Weights of a small GPT-style language model, trained from scratch on English Wikipedia: MLP 512 SwiGLU.
MLP neurons of a small language model. Each row is named by its layer, matrix (gate and up: input weights) and neuron, and shows model dimensions 0-191. Each number is 128 + 32 x the weight over its row's rms, rounded and kept within 0 to 255. Numbers have three digits each. A neuron's up and down rows have the sign that makes its largest values positive.
After each neuron's rows, "fires on" lists the tokens most often at its 100 highest values on Wikipedia text that the model never trained on; "fires after" lists the tokens most often just before its 100 highest values on Wikipedia text that the model never trained on.

L3.gate148:085128121165151139150160121145126122111096109084108097090148130115116189166124139101141100166074145149148140101153106088099082080133149116143104124134180141189114109027144065096136123143132146170140109085085146126140107131130201146117149142115149159163137132081104050167113159096126135100123142150167100196124173090120174132129166133133090101142128122099075121173135128194103174113154185145170160159152190157141126167143118147125145087187116132082187165198106159101122080152156134107135107112105080096069124127098093147116156084061145166099193168199127112148122094100125078090
L3.up148:146138162121125114134144136131083137189169119142094074080059154131107158080142129129160158100103107181116138164082104102099135085075107129106127148164097146136175095090087135097136148168161100108083184154113091123138086138121117135117122123102149081136111158213101143165138103136110120119103148109126185161119137062105115079145205105125145139134124083157098125112184127167101152153154108148119072135100137157047158152147102175145070167111179154092142162114234104097125144157113187198180131114080140091109186186110128073072145157123142146163141157148126083139116087122162146136
fires on: "y", "ent", "n", "inc"
fires after: " C", " T", " K", "C", " cons", "c"

L7.gate310:062131139096142123106075076103136065131078131145134132149135054197138151113160128141066143098154116196137110098097144073143180159066149173150043094176120148161137114122104064142121089136126148051177117131139131143109115140149088165111113137148061140153085138149090144095091082102119127162097120107161087146117166094162154199125144077124147170130145109130063137163089091167141114151117146151154174169096166159117079112151113108145094084120168147160131146183168144123142132139161140186092143129121122143157116087129102123135080126101173142143127128147219128157056117133169123092
L7.up310:116194154103150093136134148131087148137147172134154102138083114139117117167127141129102171106179186134156153098125099150160149147079097093142150140162168139112114118143152120151144157077171168117121091085074115165090171144076159141209171145145112102149129151137179120173105074142074143130093108123163111217164129097119120120117082112117092129158192117078158126087104091116117149134098114121096145156103131182124131140111086131172177137101141156102142076104107159150159095150082146140075059073138173109090150072162091151092153090143145146151113130173174056132016115135139149071
fires on: "ro", "ol", "oc", "ov", "anc", "o"
fires after: " c", "ic", "ch", "p"

L3.gate507:098125161144112057115164178134153108128104154104136140080107101102123133118142163112150154106076042127119151128147148159109155110103170145138136117047165081091162107125080131134078096176066117110151095121176143090207198171146093052107135087118113095171062165111092106195116131132173186132159154183112152157127201158177091163087130186125184141161138097153075132127138148105153112112138083129119146139136140179132099089130101114188186177112141078106136137153121141155121123136182142113124068156134096168153143127123130107133075131133083120128131106124091094121120117177072134142
L3.up507:149186122150132119117111146135108113212120074130154146032083124121165174172169086145170103176134066131206089170132130100102188114153178130123174093077147107151169080123131170110100149174093107141091141072162151094168153188141086145172118077115179112152158099120054093165143150119119085155125123141183133091140147129170133110115074157097185096145123078150137076103108121119136096117118069118126157158115086116131084126094079103121166116079136083148145162149082128130134105122088151121124109122139155160137177151080117113100099125117091116098181129159100095154176117144103134191
fires on: "ab", "ob", "b", "ib", "act", "on"
fires after: " f", " com", " n", " Mar", " N", "iz"

L10.gate380:161137172155083103180115155066092105134173172138125065167116108121123134075164089094078093153100131096132147180119129051152193157132128144123094155119162124155161145129160137124111120105148066115155088128124155087091149095142112160143156103114101130156155114163128117122175088200093163195164084104162119071107145140131129198123117173191129103127135157119107162138113172117109121118137161121070102145138135140071105088115125143101130124101150114177073238093054132107129176113123151078158126146182164162149143127120175099088145069116133133121093088139164146132084115119159173066
L10.up380:114101097081127095155099140063085149124168131158168097130134102100152091149093130127125112153117149126149123130105181064105127146112117148096094121090074084101122075148154116129087138135166122138123138130087112136114217139084135131098088165087133082177100134118151095096126125126222161160090090136107117133163171179070099149103059107114121138184137125101162168122145144141181224150125143150047095079139125104133119096094195122100165123121136139110091189117103115127096130106113155171157183142197096158117120097121150145100159186102095103129161105168162154164089164201173119117
fires on: "e", "ur", "ou", "c", "re", "he"
fires after: " f", " inst", "s", " sp", " s", "ad"

L6.gate381:100153051146069166146133099232087112127177159120113140131161120080126095128113129144154136173156130142104083149137178148122157151181081090121132102143130109075111116125099092142136130163114139103128143170140148056110164152104097154160139156152172133140143157175163143123138098083136119146089159120089105119119145120203189160124109118106161097067185147166086145054062190137166091134142100141068142141154117031122129135103131126079108139094141087139163115117120141141167103157149120094111072153154124107108096139105115040147134157121152117146064095142121147179066109110096156181
L6.up381:126118110141075096111069138083065090079154123174137123118123132126132149147097156160153143123100105158164134064155105152122140162150089133193140145177127133183139164169161147065123096172142052167147101091095135081113135099157116107143147171117101111115156117133198135097124098121164113126062146112103156178136147158105077136107160194072142151170127131134076135162144152188141195104116117129128145150168153165161055116127157078105103169079143094129139052116143105132141112138126183129078153139115082145074113137105077128117127176126230075114117172149144143126130146178111161074
fires on: "-", "d", "th", "ed", "way", "ic"
fires after: " Al", "l", " al", "ber"

L4.gate221:120071120076131077101131137122116084094092123192091169076178137102169174090105164113094118156098109139168121131151091130154130201095123111175169069149097155170134094170170182127135106066108126139121123187097129131109096095095184142124097095132090108121180079189134155166133082139107106130102078156129086148137103162070084127117160120173169119147146121129173098130148129095097068047101152121119166141138152109140182140118083095093118128080106127103175148074184102114103163097183150132176127099138081128124123117167119175195152138110120130145129142138078109103149190133130170184
L4.up221:154142119081126062161133127073107137138092108153157183134101153123137114130152145104150138102102095177167069127164067162195107129100197099080110155108096130102153133108172129108110120180080071211113175154126142109066114112107184165084113102120108108097158155157095132145094110201078158100152114140196151118080126159138116185086126117159131128127195122125119189111166141077137134094108138077136157135103067083151163134152109061124177109123123115105120182146155064119135169144147097104067118152133082159161101117167119159193114181145114148143154147095103171110117149130112136153
fires on: "os", "ix", "o", "uc", "iss", "io"
fires after: " R", "arl", " L", " cor", " Br"

L3.gate8:149135141112111182101125167162132113113115115191138140089141114200158104188106133150110096145121194209147159078128122138098131119174155057100079117144145106144133138144072161183146120095234185100113149132113079133098166177129092148125132119095129151127109079109144144101098135070096152137122125081130146174084112104106119112079160126082134169120181166132104147137184136155132089147108160136165121085108140143115141173133085182092099099149083077129069149146131107083076096158116097116142167124107099095042170107129100196108113137104132146074154121112107137178183163082114121107
L3.up8:149126154116106144137186128132107096149176115146122096101068084160101164125130103168125133147128147194120145097128172115140133125175106092085129123128193081127133130074081128135117079136218204190148098149097070116072147176069094149105098128101154106139091069116110109144141135123135155143124148083113132167111115091180137105116184144116184113111165167141086117146097177108090143154138141173106101120101142145099143163167114212080124148174102140156070092092157114091081203151078100134165134155158120074091109065078147149135164124084120162117166133159114116146174155080110119100
fires on: " Sup", " National", " sup", " ent", "=="
fires after: " the", " I", ".\n\n", "I", "P", " and"

L4.gate151:134152115166121126114130068121186120097137145082151112168091163087130157145174137086108119093082097092137136120156153104113149087135146094087109129111092127179145135123137180206141167171151154075153120115078123125110119113132109152186139156142115136169071159128135141100144052124130107100171163159144110126144156037159191143073180116070110108187113078232101146121138150130134118081182150131140163152119159102094115117162121119156137114132147127152140125173122178073117209106100147101096065123105086139189152072149116103153117127168131091111137164161165075173078083116110135118
L4.up151:134165114150109144151168149117154119135116049105103168167183094124099175142164116112117119138111188118212168147130123123074140123142138120128071122126119103203161182102133174137131141161097168094105093136083130154108063129131156185146138086170128097120097139212084119115132120089113154058182150210115140151161161087125139096139145141078114103136129100165050172142193179131064130130142140136037091172173106116084161119144124116121114129130116095134077114177120129104170119092069129094115084116126117143178170144143095152156100099138124114131151105148133154173091116092160085153
fires on: "it", "y", "ens", "ol", "ies", "em"
fires after: "ch", " c", " C", " Spec", "ic", " sy"

L3.gate101:123140116106074112115135171135098129109135145154115133167151191124119108137044107130155123141141115110159092122191071166120129131103097114106134121136115094144144142090151111119147121126076092032151110088166177156165177134098120130076140077118117149164117110128118103136132115124145127161098139154107112154121204094110126198184141148150100111104163136197111158105090132092111140111160115160122066118097141227230111170162090141125141080106135104142147098110157140168168132223061145100124103123120120104073120117177132099128140192156100149080145145120127149156220100174153137135
L3.up101:120120139113098117114193096139109134112150083105074136093105117158094185148167171104155101075172145138133165171156118145130157125086109199102096124068180126110164143118158156138164121126110117145157137132114101184153104111220104092139132126136160088092097142125122074125126122142140107187111187141079132145171179136143065090136158109083119154091041170108097145128128168139090055141170144105116143114076126166101179102117109161145139123117059158195102081048174106097094105123113144117176104178144156124079086123186069114103157175156140149160130096165125128126128137146114099153
fires on: "F", "ic", "w", "K", "W", "u"
fires after: " Ch", " M", " G", " D", " m", "al"

L4.gate182:184143156063141120110171177101137115133189137107109178173109135167117105196099135137094198148129133151202173115108129100151134092114125115107140128096147115137046177146136133079107037168097085171122050112154137129165113126100139161179152119138158154168132181119106129133109124133101106115111200086178156117089150136150113097082114126099077125092158112101122041144192088136144110122121133155122104162118097129092125093123062146123123131102141126138152109108084102157140111140120147194150149129166132141061134142078107150204126155061130145158130203128142139136161115106126060106
L4.up182:172134222076159123087090140155153153166126149076127143119152142108155114171152055097129107141125102118114103190099141184178148172110191094125179059063172111112135104108124126092125136131099108099102137160081092115162103138127096141135195130135163102180112146100097061152133085139088136127121130109153214093079199083197119132104176135107142089116085197134091097105149140124079105108098141112205098147131138100119127100165087136116111128074163104155172064121152144161135170106154141145123136136127106126106107084115194117122157108106116163110139111091101140160123163172153158128
fires on: "on", "ig", "eg", "em", "ob", "F"
fires after: " N", " n", " P", "N", "n", "m"

L2.gate177:173158102123115128155119061205131138151098090156110142109131156178156152136101122092091120077106151102125094155085119084115144145111164136076073122125111128188212126194164134064121179150200122129145193108124152118126126072102130110125167094122152111140169137117171126192126165085095125141147165069099127160115123181093074114201179085149097162154134044090153093178141118099200089131165146138138145144090109144138121132054126143170151120127155121162164126124178116115134114118127178140085158066138133133126123099119131116109077106085119113091170085140100157149081149171152116136
L2.up177:120160155121188099116152082115139167068091147139140166153204078110141134096158104117134102071075104170098134147139056191098152102163139116072200141137100123161101119173113135184147134076161149156146096204141062095078130136117204105128096103139139136105125133132165159183152101149130148091134091103180147102104084129121172071079071196160130151149157165138138163089140157144126133135183136165161129115107164134104142147127158177111120111121144109137045129137090110093117121120143068119098178120221100124080141138138144189120133087093138169156135123121133154148107107101105125135
fires on: "2", " one", "ig", "ound"
fires after: " ", " R", " Gr", " ("

L4.gate49:124131137200143077070122058066141141124106105088153135131156132131138110101184118131123172133181131171125129210092108127124140080159145095144058063154116139156141140124118144141123109148165148122119067155125086153077108059077153075170098058118184145128133157162124114076172115155133190100166112117132058152155129097094148120085158143116129172103151142156224103156104100112143126155128059183140117110164111100149105157113110066176143137187143089110106191177129122113135165126100113135117131133152134154128085117106146110083148138097143084090149134150133178156126188121094116083
L4.up49:074187161154161147118106106154114105151116122148126111096101044179172148160157144156145123139164136127132149148140175164058123130194116141104137104104171200144156145154186106127149107149100116130083196125144133085110125139160116113196159148143144047118140111155163178155121114143146106135114120105106075158057168131127145079125165147097158116144109106047111153073116132213107158145127133148133123116092139122164072151154053064135061127169112099175093077139083118104140086130129169167125176105140090155131126155172154168131097100183086079148140114104089082141115100121128109122
fires on: "qu", "n", "nd", "w", "ing", "k"
fires after: " sy", " s", " U", " A", "U", " S"

L10.gate242:196062163133011105115099155095195158111116129119108110093128097139116140147102131136131132127155170103078096128181102106117169164110142129135084088129113105182107074170128175130131114168108110110151121173134097100128168158130166113175154037074216150173113117116117176189136079101160150149118094121166132103120122105161128154076102178149079083113125173115152174133191046100120113070083115105125117166106137127137084134112037156167107142187117156117148124112119089110123115132130113130114091169113102121136152153168106162159092143112115151145163141114098157129161105114111113085
L10.up242:154098103107118098103129090096132120162176156135111048101182067134145161163138101102141138115128153108132133112111101069123174131109114132109132128130110147108143110136134149166106101179127097110117178188127129120164162159097112166179064123144119195106129095106131115109172189136144106193197132191216111136133094176188165160145075122157058077129116143119093126092159130075112113132141123176091108144072150093187115158147111122071125103177100115157088122099152084118117198116095099114090061113082127137078123171146116121104189167110146101102155174100139107173131109127125148188
fires on: " "
fires after: " November", " September", " June", " May", " April"

L6.gate164:136174148159094133128139156129139168146132152048160173197161170094117081100049097128091163129140170094100131112133124129120126121118106174134072109122089071124106130135158132129121130170104125127165158171141094061168177122140152179171160093114070103115117076062169129146146141175152141126135131130129125171039174101127088125162091125102129106078099217161113094127178121117135167119119161149102127122094134148125155130130161109187135109165134161112106148145144188106098081072132055100180085117138096146113125097155180095190103103147161081079097130160087114116129106145119195146
L6.up164:126102163058141117167159081118115102192149139133135125092111204103127127155198157111123047103134140155107176086107059113144094151121162135124138128114171110163147158155125090053109135107111168195194125103150078101122116149150109146114158068103155084128148118116160152189142187139133112136141126125103078115123176138130176078150082139107126160150119141107117088173154112186144097111099140088059153063105175118090058103092156110167153135141115146125186177128168092151097152147141140151155107043120127123054086141129119161164146137149148109130086157162129143135108112119069109096
fires on: "ian", "ese", "ia", "an", "e", "i"
fires after: "an", "j", "ar", " Japan", "ines", "al"

L3.gate259:131147093125068124105111089094187155108151121124159126127073122105134098215076153127130117069160157152108133134205182087163174119136067117150088134134169134121051177130101098117138154099111128146131118111137142126133056175118133097084170053147134131151169127117091169125147117145121163193111140121159115139139135115105135125128126146192135124184107153157161127103117071067127102201139212098160062155127112129117196156129157122135150099059050078123136156118106120128138095063156114130173099102104119119182064154114114151177153172117122138139138094152144097162100127148112130095
L3.up259:164132048069101119182086126144138172076165184107132104113128139131138123120122144131065164136085115116104144117120153147168118083139109127089081116142111115116083097137129071185129101067132131132160128133125197113104188072085124154130085079104114161122141124113110171137163132173090210154090144121091194125111168255120080171156121214117141113172098105129124161071177114136113167153136112153143139165138117152096110159118097149104113145126074115151180160133121093116172087175144088147147158138121168165138141132155193160116143141178127104101144115074122094141098123136125098097
fires on: "ord", "on", "ter", "ople", "er", "ony"
fires after: "ad", " Pe", " En", "yn", " al", " S"

L6.gate200:113163168145128116151094178146125112063149129122130125140159089116120103164120141156083162193181140141132105090102123129075135127191112135151143108140126179116159110092105130080155137103159129159162092090122107166111175147168166148138107128048128122124127128077135185080165142066125113130129168025171085115135158104157113136115117178128115087070146205168122085101139136117148099108168144148108108112124172170180098207126099134138112115106135181092085142175119134100099067106130097167105116136131131149140111097161065177107211107104167043152131106065147099149164133132138097133
L6.up200:124128120096178126145129149145144091117085191124108184111131174165138116183077096108127090089158109150114126145142108155168131132157150163187127107104121135145074131112137151067082159145137170134157117149187152079151127120114069188108125142098186108148127137184146118077091041091087126099103168109140143119112118157139153113118155100196147059102054114129099146103128182051095099159187113072145178144130119153122190081116163120150104133112095144142081087122180111140119107142206150097136165129133191138104103159094152155144206145139119089114136100109128082121107103086077145114
fires on: " in", " \"", "In", " In", "On"
fires after: ",", " and", ".", ".\n\n", " that"

L3.gate484:201097121128167120136095143142125163165093139106137140107163127133166113142123132106134130102125089097133080081114124105148147153069093101202104126132084153217147153177109159122097073173124131110056124111174108158159138188121154143158133131180128133157087136085155135100129155098194073202126111146139089145121143133106146079082153145145153168109137204066118140111171163124115100143163098105120161100129138136128112148093075114129119079072087167109090172114148078082103181115107080092135133097105193080153160112118092136160058182147134174117076098109141147067116141142092156168
L3.up484:182098139139138147169136124128148086095150112210138136097150103111150197132075203131153158120121130113083107121118158090135111041145132170123083097113102118202139126123113200103126159087108121147149054133125110130094126091117156132160120151144138175160099103190075111167144141082093101127114123160052123025165186113124163141162107125188123130089156116120139131082136148153119135104137089111119082107105167136135145131170110211089118119103156120128130071151180158181133163073123071141148106090062156143156142145160128146094107142105126119128159122169138107094084142119062128094
fires on: "m", "t", "b", "f", "ven", " Th"
fires after: " re", " Al", " Pre", " Re", " At", " rece"

L10.gate291:154102095116099084086110151120133125155146109189114094119159095130147157146107152124096093135150166199137068131102110101176130112152127146115138114096062122157187078092088165104099203161085116073230109122131164068127113078134134114172139116110096136071112119095197119092097118170113175111177095187160166149118134118105157089085070153131163123159145187145136184152160121122161157137136146163178149118116187140073124112134185093086169080163180134182123194121113148189126098100137104128170147099090114114137136114109158130125138114116074097076090130127128127098097134121132121170
L10.up291:150141077112136149122130159154118103127107117168126100176120135113128140123137146151183183215148104084154146134095155137126180124112135118121115079172149059160166139066111118096122098070109099114139156171098136155078193097116050122151179168074111108144162108103127060094147156095069164099105075168154124114178131117128126101118130138171058144152089181070145101178119156077120130198129120117172167159157203143102182131126154085165148125086105137142121156103072197085078111102131139134128097140110090129123177111155156132149147157062169157130113122097087114101145149159136132104
fires on: "re", "he", " t", "e", " o", "pe"
fires after: " c", " f", " F", " was", "s", " st"

L7.gate64:115171114123184187139168151121139122163144137135198120166120076148146145132094127140118098134152143080132134104113121118104160157099075127118136133148032147066174172061200138159223110160111196146136102124130120195124166134095110161123132138173070149077159140168088134056108185068123115081105121074105129115101092118154119141146087142169139102150073111162127164127142081123074095100168205156090122080110120157133131147095092141179150122145124113126128130114126148124160098108163082151150149149145179091114144190128075115110125139107102118113146082136112161168097072108127095169
L7.up64:094105242162151102103080201103102194142071180150153113141092113094149106136175143167095116054149093071151099108147166164158202169124123137122123123112126129101140146182073118117115061157149144124127095131144120164129147149099096150091142147123098108082158093065148164085145107054118110122096112158141075133102129065142081124139127139168134134114054160177153130119148129131140180106108149081087175143120143147150129132146130117122109086182143125140150102130127186126119205109110129135158131150110166149130099122057135132125173122131184084177119125118146079075138063109165117111
fires on: " It", " His", " Her", " \"", " her", " Wh"
fires after: ".", ","

L10.gate79:153113165170113124110095113137115128138159187103156098102119174184157121165102055136076151102126133066143120143129081123160173157133138128143145133075086087115084176134105152162131113140157066171086110121099173087160105103144114076096057088107206166159083131139160124116147107114109155094114148111089137149082200118111174157106148149121100097160143148127149179135135123105128100130120116155138118087118119168151102129242125146137133152062115060153155123078137156093124143207093175078082165117110155117177118135190091109103124121120135050142182104177139106155149149119096122134
L10.up79:133100143101173123157106145146173172142144159099064117189127186158156184121132149174162179217158094076146120130110148137160140093120169151082145105087144091113123176114119135120140150147084150116171133109140125141084123135090113077135147124175139136144109090094173138087095124133124122100174185120167057157160150132156134069083125113120098134129156123093142107158200123079148076149125112099125103122093184129128162128105137074155093157098120118093123108123127087103101113130195063085134063176102110134047164154084072092126157060112151129098134101091194131192138115154156136091
fires on: " ", "\n\n", "cc"
fires after: " on", "On", " On", " September", " O"

L7.gate60:134167112132166175105118188122176123068167110079105165124149100122129205114099076121125129153086135161142067106140128126110202158172141157140114161075090115135156120130091134117104142127083137152112089140162159106104165067213169104131133156096094151108090076104094152186118098094199177120122099169102145145115052107102127093118095163131094111105066099101125155120115186157144110136134116148140156105187143111092137136128166080175077079168098107115164127159096166178154169115161056102088138155129142114151132144145151142108125119048082143093158207134136167132112132152134123128
L7.up60:185134098168101126151088113159072141084138139130175174115086085151170118101150156114190115072137169159140133137072152115114137121105110122077103165122201093178137195143154131081147141095204146140183134130136121118106138125108189150090179128092156157097112188165116099078087107108186137099130166112127096091200165095154137129094111131110097110146165143104120116111151109182032164138072141137089141142181131117109134134154139085080112118092193147144111076143083124067143126167137142120069086172083147199138115137106134120105143115160150145145114117132082115093092115099149077141
fires on: "e", " or", "y", " U", "ec", "inc"
fires after: " St", " the", " inst", " T", " N", " n"

L4.gate351:097158138119160165131102135136095153172115109151104145139124091126169104106162114131078162157125154055145117187103183087145159103153142110146086100119084166205128164133115122131133142157128090081135082122153125073096077156131141156165148136100177151161153108124202146127094125085158165133104167147131133149044176121094117105111074067121102070116140164157055211154095141128142109150119087140104108169072192126132142136155159118205115127183120111082117050118127146093100070128085183147160137076122099115192120132129146112122076164121147094084173141117102133142126164142117109093
L4.up351:115156156112171127163071136175100090116136116142157140157134137151117099134173100107113117102113113087124086100170153152097080149091156169116064123056117206095158129099122171159154131133148121153153128183135134056159114193135098073145135154112107153134109144196161119048129143128116183120112145134167128152147168143082082113140094101129111077095099135075108197148107149130112131147191094145043085175117154065181175188145158120145135126133087093177119130077140112128113142182118144145156137087087135085135169136175125053102097161077144111083146116135122102099093157138116162107
fires on: "qu", "ro", "m", "uman", "n", "or"
fires after: " s", " h", " Ch", " S", " c"

L10.gate299:078105073126091174083112086108160118187104152180084131180142154165138149135111083176145139153098090138092145162077174121088118109087137096074080150141173134134100059095180092153141108105173117150124098163130130112166158176105140116083115134127154133166124184095131071116139117098129137156159063123088123108171142176087133100099136129153178152096145142140082089179086164163111097115095089170182103131102142135085143120159047168180172165088156141124213101151128127152166138126083097150167139081115077111066162087105103170129169094163150089109136159116162136128107127136153129131
L10.up299:128113157169146137083150167118090096122146171170141091127143109164140115164156089139135112146086145117139093149166160065164065090117171187102159095074202063104095118133151153144182111176163141091081167103204091096101077127098082161150140130115112108182138112137160129082135128129172161097122110130118174142096092169129030136128087136123163126107146121140200087162169140139095117128104146129184159114122128157141154123161100090094134167148123217218125128172094147119160128122154079122095139104094137141063140088075101119165090095153148135147122145106181127103108117148092123123
fires on: " T", " Sp", " ro", " Sc", " Ch"
fires after: ",", " the", " in", " of", " |", " on"

L7.gate1:202070135095089162100108078112120047141181211109080134161119137134158094189091077075142156082118144106153118165160134141143178156097087107115135105151137146171068140098119201101118148092132126117089121107124136198109104101123123115075102115069111154134130133145101067141059192168100175165184119152123150107123122129137072090105162133149136143111116108118130095151134067114108117115160128144104110166107141160166167097116115145117125123155155139160082152148211113120134128105147197155175100148161119092099110144212151161173118150101100157115093114127108100079142119081165141169
L7.up1:096145107109183204108061137164146138117226124153091135128125141153164181122091132093093154111106107105084116181117182142134200199160109099113094137144091180101092160067147188145150137113132083164145098152086123110161131111138117100108119137147188142111164126117117095191143162171125094131163129096101087123139083068122121091175104154117109162169098116165140064054166120088131127094097083124117120150154142132131125135176116038134140196155111137123124123066128145121094119165111135145120105098097084110117089170124102094094157105165080127157165141132165067108122144108103154175
fires on: " ", "l", " |", "14"
fires after: " ", " November", " May", "ay", "oss", " April"

L2.gate375:064123144143159095120113103137101083114048145154199155141183115195091140132065154144134129142160135141149109109146082140079117115117103119135098081146154151180163119151134118116126132128123141154144103124131117152169107166106086164111165151139151161122184201172129113156218083110124166121075070128118104080168168142155147181120143113173075076146089082093179181155092163134103102200128074137168146151102131108178204097074063163147155110144112144114133113107101115128139129120145085113072135100080069172137137128139095097123115141052138109117081114131120098146090127113136089125
L2.up375:153100132139136124117143140111089101089112146124186161137185132155068174105156129146099187122084129138120119163140092110099176066185143133079102087153119172193189074136135208168165157122121102176139098056093121147162079144115167072141166126086128050095160164103105117174151126132059126090177078112071097154121113156121155130158138145179141095139056118065144092135134130139124136187125091214149113102171124094156177094184134133134157087147108119128113152143107127182143150141123088103120121153118147101184122124098066136121120110119105082119083112113144155142148128123086142125
fires on: "he", "on", "ra", " co", " Che", "ri"
fires after: " c", "C", " H", " d", " h"

L4.gate175:188157116086133127113065132137097116135147169162057133146155175222137148186118120145146099127101097098135029158160095115095110142131126150187131146147125125158145113136168116143085144140089086112128088096070155145151103054107121140106103091139056099089100097117084131153112134157124134192140133141103153175167114115146091136169140147163055183132125190113094109178145183110102123063108127147102124133078147144140150107131084095135137123142091122184115099092171116132140173165135117149097108172116137127200162093102081115146118169125093117162135191097110148189135187120181142101
L4.up175:164146078199071106143122145133122097185099109109152167154154094102160101148091115155112139136152119099115108153191163170130063169103071185150066113146113129130122090071183164128144093066188179085107155143144126146103140093112115117113154137162112079091115122137106160186142161103167106129095112116146109145088113144099139104185134168168112168111147174129213153128046183094127104161092168143099125092092099150103139073116076170123121158139138131088159127129171115171096116126121166154060117122104149120209141101137141161150099165154050140117128087139145148110100165182128140115
fires on: "ro", "ra", "|", "o", "oc", "ou"
fires after: " d", " w", " r", "R", " Port", "est"

L2.gate147:133070131148107187037150149082113162104094109159137117156116146165138125115132094079076082117137147095127088113088161112138122112148132160146138128118138113097135169138141147138105117096144076148108158152167166079170133157131141095120132112086152148136076124116128093192152120128066163183129136044096122122150079107143147205116139154100159153138118202144118169137068128193111126170098180104153106118088167116122150201160091120191088125132147086108119189079182126139124174146139093151105141096076195111190155139102100170098109140068089088134142150129144113113143113158137054170
L2.up147:090129188115103153115094132088115137153103125179086062136170107130162157107121159156146143183117194067123093121145084126147151133108177130088121101032139106202149120178095123131090135107140092133084108082222139126140115153073111109091117134118209184127155150156134138054126121161133128145126073132105113091122140133115147228104126131182137165118141161131129125152099083105140121148133135139112101155150091092094084156062118136136110135134149089154107117146133106094107192182203074180124123087116119099110100126121033117137119173160122125150148157126136116140127082148164094126
fires on: "es", "ure", "B", "ory", "ary"
fires after: " G", "g", "G", "end"

L6.gate355:092163135146102128137180125089179104085158135154102126083158113095123107147080144083157141111141084138105076126144110175175111079168108098174159131086071124200135118057142147128110121142092145112100041159112117164159155149091126158143128110126080141105109092113171183116162128163109153117094178070132171082095131168146128095108121130097177101137099125120130125144132192130136120166103129095082112117162127111172117139114113100150129087132131132166018160111059169172128178065170097147097178158200146139149102136177147169156107141040091083162105124155135098117126153121126150141
L6.up355:113151098182101117118099140159096116116165127181077132074126164116129081096096127150161165085172128090129162105092109176167063155164085125088094149149187124117143170088099077118127172105139157174107172057166143156107063111164150117151178147114167169138120129131130097207155108137123101175132095141085077123152097079125168183113186094113137114147096122163153105128128127103174140137140094177096112128122104111091201079106115085142109112216094099106135167100139118154203101124124173134144095170136109149086124161139116142143105140103073153152105176180187101094098100158097141131
fires on: "s", "re", "way", "ens", "ed"
fires after: " ext", " ag", " al", " part", "ist", " rel"

L7.gate377:090128062120136191147115128131099176184087168146148189081135082083110148122151121196142133111088130135119134133097111178118140124105136158145131085157149068170076145066110093126112080115107144116167136157107106151160155151127129162116194177078122106206113111107120126184155120165110130084142104112138145176080111134111138102129097166149139104108134168174078093142137105138120145159144133113148157143136119094142167229137127160111156147085107120185131117141183152073144148061085174105139062124076099144087091200140066104123061147107165128117153149137139124190125110149080090151
L7.up377:116151118096157100148102183077153159073096096137161128140110156110102112120104131106072147136136090108074156164125112141122161143122130160094115089121207104118182120115152137081218177099109159179088133155112132119162122110122126170143142080089077128116074105183119150120107130130136122117176127086106129141147109135126079073099061160139109113141102129139111126180151148156165166121132099120124080192158162144194085065121130159145170165064051090106143088141108144172199105093140089114124157170188121124148104177188093128166118123211095118103158118070108103136126140099142176136
fires on: " ", "i", " G", ";", " ("
fires after: " |", "il"